Weights of a small transformer language model.
Architecture: LayerNorm before each block, learned positions, biases, untied embeddings.
MLP neurons of a small language model. Each row is named by its layer, matrix (down: output weights) and neuron, and shows model dimensions 0-255. Each number is 128 + 24 x the weight over its row's rms, rounded and kept within 0 to 255. Numbers have three digits each.
A block is one neuron, or neurons of one layer that tend to fire together. Before each block is what it responds to, as a language model described it from the Wikipedia text at the highest values.

Description: Article-lead structural tokens
L4.down440:115121150125131137167174107139114146162098121109105094131133129117138086121100123133133121086088078102143131134136137162127125087115139130076067142147161130179147125114138091123120132090153138143144097146142108123131158132168153118141136131117149166100136128138140135129149141109090127115161110154148108180159126101096128171105124062106142149142141092120140143131142115135094119116090118090175187169119131125135111126117088130171129107189123101100130138108158130123046092118106127154127099095089137097148110115110127092117125145149096184144117135112119145149152176165156127117107133129111171123116152149164130133118116130164110113119142131091141117138123144105138123130105115083140129124116172152136150133130121158147123118164118151141087169101147121126090080139120097

Description: Periods after initials
L4.down2056:141116167129124166166137185125174158170147133138143162123095153107121123147136138160120122137154117122160124127098144148141130104112138121154135098128089074168103143114065123163140144159080082124131156156176146128199137092142144111128126139115137150085100161125155091087093137081140115116162083109099117166147132120108114110115133152102121106075145153118144158149093167145125138078133110150188095149180126132114168142115131144130130146141152149102157137136118120122126125117135134146164121067085099157139169109131139126108106118114133163129116174082145110118108164132133162128122157112130158155103148121155133124125109142167077162161151109095104147138173139121135115156146133147168147119090121123134155113127162191128143146085097157096138151165108140101137126092139158

Description: Wiki structural markup
L2.down60:111109114114127130118111136119127134147189154096118090118132133131088173106158125104131148127110123111143133140095130148126112170174125096146094152110152122119149130136092164103122168144166110094101156116137165114154127135119134129129121151151126125126115159127150152126172074159132143148168166117116132167161108164109147124116121120161122160107151175121128152164136129150100122113175125091185143098124114149139116134134123114125090095102161151146115163086116109144112112130120185160124095130109137131144137137106136102152155131118158140105118086124128133157124136149130119139145157090166121122184178106160133094108171115110136152108135128172145130116143092143114121112111137140092144138167128155150127124121138112141098112119205114182103126167099090113125104099111138
L2.down1554:151140154105112112088122126088134137092137140130145073124119112125126172118117121116098121140138136132106122123134150134112127148114145163061127155049175158146105121113141130150117097163088098121108079141130113123104150172097106144115144122141083129091140138124116167138148094141155142095085101115112099080106108165132141103172132123112130178076127113081098106159136132112137114077143097128095091128135082188096137117167166142141115136146132123131103144139109132088140105124171135132159108108167148104122080136134122121098139157144130097140137141144170113128138112113164111118150054159114125147105122169121104138170142083135104095144110152170146130124150085138137119188146148099102121118109157115117119135129114094146140134130165120063116128103106129117117120086131093
L2.down2055:136113151128069128144104124141126112149157128121132156123160112115137072092101129138094126132178144120090145134141138159108107093176131166141130130116155091181099151140130064103171113085132078141139168130146165143128119113132111122152190167111137104105149147157114140155056116105156098130101111148118106116124137113134090160169099135159099128125119126153149133119104114100133122123082139118161111148140117088129153124142128149132129138136042155120148199089166136132133136135159126112138085138114105162118115155147104130152158143127113098095149130132142122139142128093158124155150107146148090154104115182134146125099126117117079122111126157109095136119153114129126148158114152109145136179096080143137118138119122159101111105127086121112130125133088110091140121058129159
L2.down2082:088134129116102139109113140135145111137137129125133115117161142122102116130154093120147184126109131124124124094077108125138107127144099101145118147101143144143109100141111062092117144130191130144120160164131185118120113135140123097113113125118129079142109144103147129135142106139135138154145146106136124129220113165126133119129096157135135129117162183131111152090148132130139149128142156134185153134118156120127115132135135137118110105129127139115156171110152134100131116146185156123151113049128116145128141122112112141089142128143145134152119134130095141130143146165143180131128115082160151117150115139176112114078087111135108085123133095157111134155130125146103061131124111093129102166162123156143138100118110097086133111146147133179106101147110100088097118097120126

Description: Abbreviation periods and header ends
L3.down53:129144158164094116131135123088128115142133112108125127126121076120128151150129110107107141124138145104085122116095115173094110144136127142192127130091122122143168155119146136129117104172096118163104133154141137102149182137131125115154118117127135125127142137122113111161135160160125163141064139177136147113092126118140115150175130187100106157148126127139128100128161126138131136122193152136099157145139150131061122120121162121128121150149123097175086164115138128107109150135106152145146144111107112105135088115161158139156111132144169101163143109116135140119173118157155124130149161152134099124125162131127119112125177110123157112105107129111127138123097117142171123138136164128126109121130071118143125156149095117094067147133114156142062129132150086172099171162131137
L3.down314:140128185107154143116111209097153150164116110121118102155156179108135104081088165170137138131123122171111121118127124120115131183121137126129131139098143108117166092124111146132143129107121088138103069130138114108108167126143131164161158085164142110091160164108087131168125163103131114105104112120135134113088124130162139140174143133156119153125160146131142154164092111131127112116097142116096073127116100154109150154139140118118143103133091137133144158167112087113140131128184126150170141126119108142144153149110116097121167164143166115104110159130123145116183141164109088126140168153123140144091138128136111118122148163110161120153117105143137121153149125111133181152114123124121103107149143117137079189108123063159130134125137130119134114127111129124127154119122101
L3.down395:116108141129156144094163110143137121113112123131105105106104124123126143147159140133144122140136130158109117138080177101154134125111125127103062125129119184118119129114108151117106145121150147145134112189189136132091130132108132101096115127137122130125093115126115104146159136143108153093159110117135158151130128164145168113070152117107141115135086134162141152088106101148107075142110089169144138107063115092163093130156151141129088103115114101120105153117115166101129059129156145115127117137126195089154073141098150114142077111118120152119161144141177140140124133156127139136097146085134126109127110123100139082090107095140138069108166144122134116135150158115128132063127108148149127139126154178149091114124150156075137133124124129136126141123132142129156155104147130
L3.down797:128110117146147112168147128121125135155073089146106123125131096125134104116133135155119140142124108091157127143081108098143143146165104118185121127092116099171162116108158163183123115098082150149154154146133155101160101084134145080117099149100162118125097124109121144134164129126151103078162146168117147122124097125113131119160139157088116095103119108140129125114124112155120142128141149117129124128113113139148135138084120142121125080128173144138127145122158123105101171083143132149143185151145108172119156116156146123103143097132129135067119146098110099113125127138119098127116147143136126156126128109127123133160135136156107142113182154112099160170112156157136192168119126097105169108091135142132112124132091151114108179103137134093151096144133149075141137107155134
L3.down1183:144124179124127145134158133135187120141103114166135163072132084114108141103101132158135148109148111093124124123094127117186120134125102113143119140119118063163101113118105114119125139132077111119140138133155148127148154099126169094141099164100129135139093128119151142109131109102131105139140131105086094088157143137115117146129130139098092127103141125131131083145108139131098126133123083130170113128158128112140131145120098123152152113135172132125150145102142100088112110122169130114180164089128151131093125119137143121088147107126122147103146162119144114112069166128104137132127102114121121167093157118147148158108124166151117184148182123096145132199152124123121116169160111124131131107102123160170124128146129151061132145099124124091124169136114126079124115105143112
L3.down1215:126088105131159130163117110140164180119084135089162116142098159130120126104149150141142130164116135157169120136046135123094143107119104113104133128098123084128105124110093128123133116114123150161115173186164132141118153133118120111163134164151106078136132152118147150105142100106113133110122140102122171119135105090142127113152059107091135109028117143159166136120148136124140077104151096108173127162156140106137156137126136143152074113142163147141136138125135128154162145115126117099122126061129149120161110114083127144089136129127165114126142131130180151138159133104113163129112089119115130141134133162143105101146061119122143162119118132112128137146142118148123149128123109172191178105105137133084158143135071190172107145141110120148117135141094114136148121074117151
L3.down1276:103132148138085123146113161144122140163188128127134079084093124139100141143139124125125152113116146098104101100108112131113139152148145115158104144145161154136173142096140154111143122134151143081142165144128160120093111142146145154101122170122083104165116133131142098162130097121115113142122107143133130178159123138118160168097095093112125113103109159138092164122133122121109139097117135073199137138139117146124119173150071127117133089126197153144066174119132123170115118158085110129112082096143109122147151098160095108081125110124156129117089124127116166144115138123140116122126156118147127134191145154121137139164116068116132142111127161170176157160143114129112113126130186113111134149171150143130140112118092122170150094105108149169138152110120155119128133054125139
L3.down1618:108126097144113135130170170124121180113186149143084135102125147118112114133151161128160094122147083116092139147081120118148096141131129152094121120100167122120149128094137186131116145107126106143132090119117148113150123097082125113133118098126194095122150165152114127158179152113107130069148119137138096106093120099086105156103137110121149107126151165139101115114102141138143147094138094118133138158094109097148141131079169106137128109139133106112106095117111115143152134120144118170091157142152139130083158125141103130106123131115142097082117144112137152147130116163093118134119154131119191099143136150151135093111103107144112139147130133154085117158169144102143072134155123149122171072133123091142112121127132131141129093101089159133117178092154140110103127090134121
L3.down1874:103138151108123171086138139109109111155106150146164139077146125121132164111122104145138138109109150118126129121093136122090119163149139083135095114097099154159158137088168147147113148158119065120115105124134100108131106102134130104139144101119136088149134145114106165129086107149100135144107155145129096131156124159137129116165165115105169127138124140130134153134139131133136145129158138090137158128109101164075146154104143105109130161119154101167096133139083166134156149138087132139114098137160130136181138161126108135176160093125155106108122129127105132139160091141108137145197122153107111118113144132114133075109118117131147117104133123117127136083168157127135145082143169134151088132153128112165139179136114129147106125139136144130110142118133113154100134152126124
L3.down2079:120145134145147135132105110084128110083152163116113158111123118127105148076119131128146173121166140088107138111102106149100162145128113119108101136126119130109119145081123111115117109111126092167123103127155086117133213137135109120080116122149130108103111142161127107121088129118124131115090099184146121141127134082119111144149095100137111102154089154097181109109137134119152145114151155135128140098098158130172127132188160111151115117155130099144142140132080154142106145112155135099124173152153144129119106123184136117135133149125109143101084151099165114158123133105111122109088112124163148105145156175132120129129084090136109097119117121132142120176121118113143107147147090112152115123134118095159133135123098118100098146172090144142138108132133093119103055171135096
L3.down2202:103145112121130161125108136102117114089121127130099118074150100115135114132161147110114112094162143148102105121120127156083105126154114129097091125135149120071101166125120186091107136130140122138119103096095092126141123108141142052156107131146113136097163129115123102110166092108107131113157086134120121125132125101149136131158115090127152127140129136137133111089151114150122123106147133169100149108095136135092109111133132140166130106089105135143123113160149107143074107153130149184125095104150147150137140094159094076127183114129128127104124132106153142130121137161103130123103136147134147095171123149110118113106120104133127139161104110155160122112094123125121135125108114144106114148159143095121152130126123126092147118174106128160148090142128115130134155158112130
L3.down2349:141105134139150149173081075148164189130087112117148174100135144139135171117066107151178105164114132135197127146096139094135139143125137096122108116135119098114112078138108131174144109132126125118120155148109123134111099120139115121133094144103122100151121143129118171133135140107093108120110166112150184151103109137134126118149118118099093108055143142125117115137144110142047089116169103108133092135135104099141117133110136149159149163112117149145120098107133115142154171072139156129129157126153191135181117121124104111155164144117164122146142113102161104138142118108131162128095107171134157142124112171140094141144121128105115110136167140153190132157119134145120171191114080136131151129099139142118143110131075128114146149133166095132132112098109124136121136065136108
L3.down2392:129115121137115139080157095132137118152157133114109100084138140123099116143133113150100078099113107125103135156081127151096133131115107097090116099146097150129122154095160132171113107103137161121124113120173149098109131145131174122105134130148136128119134129137098128125109127134151200140107141162119124130105123140144157128117131185095186141156131124125164135138135114127146148128170103146118095131125159079189114110128171084103116150107126115125125182149127179132132124107155164108145132103169161126137131111121091119147130092140104131119120134118131088127141148128104160153080133128152106105110155163099131122150136121170088126119148162140138131154118113104168149150125134122119119154127104104126122098127119199148146137173140129075118130174133117148142098140110125
L3.down2510:123127131145122120143131152081131111092154177124122119141084146124145121113158125108131152124078095169136127126121118160112156136129145162104105168112136139116165118153102135114067133117141104094134127153152131126150116125136083145119162115133149062101145139122119126123117098161115134159133110116127131138132140126110131130144158130130138129133133168138123103133110129126139113082159149115121143126141146099155160096115143099150106136131126166143135135142086141115118081148082094144143146110074110135108151097104156132165122128130109136141145140119120150123142140158112141152116136101113128134097128128127119073133154118122104107141135155173122099113126161105142134121106159170154160107152161155175136127137145136135116090120097141147135139133129134105124146111155143
L3.down2885:091132167118147123139087175148126140085168159114146072157121128156107126085129154113141150127124106154143104151094106114099120155112114176101110124125126154145159159178168151175090141101124099090116096110112129117088136118111118107134147100115101147138131143133130079136172121124095129086112141097138122107109127065124133110136162131112147150133106095151150113144104141168120096160143136132160122085127120113097139126130160120141171128135108113117090092167123087141095130132160171141122116091139119097184107114095103121139166171130144132089148140145109140123119126157103070129143111142129100142158129105116139129132121134127121142127099152114105133135134120137147134167104143091113099155116149122129111161151108082098151101136138133148146103117101111116110109120137157
L3.down2983:141157140126145135178145127152145172113098121140120144160121107109114143134123121133102168093081132080134106131074131176126094132162118077119156122098098136139155107142115130125116116141121117105098132140138133114101110159162203147138100135131161139152118133106107165094116121136110113172144089177131126112134142157123150106132106092108146131128184151166109159170123124150085111131128145121132101114153115123165105174116172109145162136105144080135144127145109114103115136169110106092122100159163136126089133122158057160129133135124185092186104132125137118112120100130101125143113113123121156151123133095123130137117122137133166072127159113164148117142130162131106209115130143187138190080130138132123124166143108122124138154139164125126125124114141099149186153109129141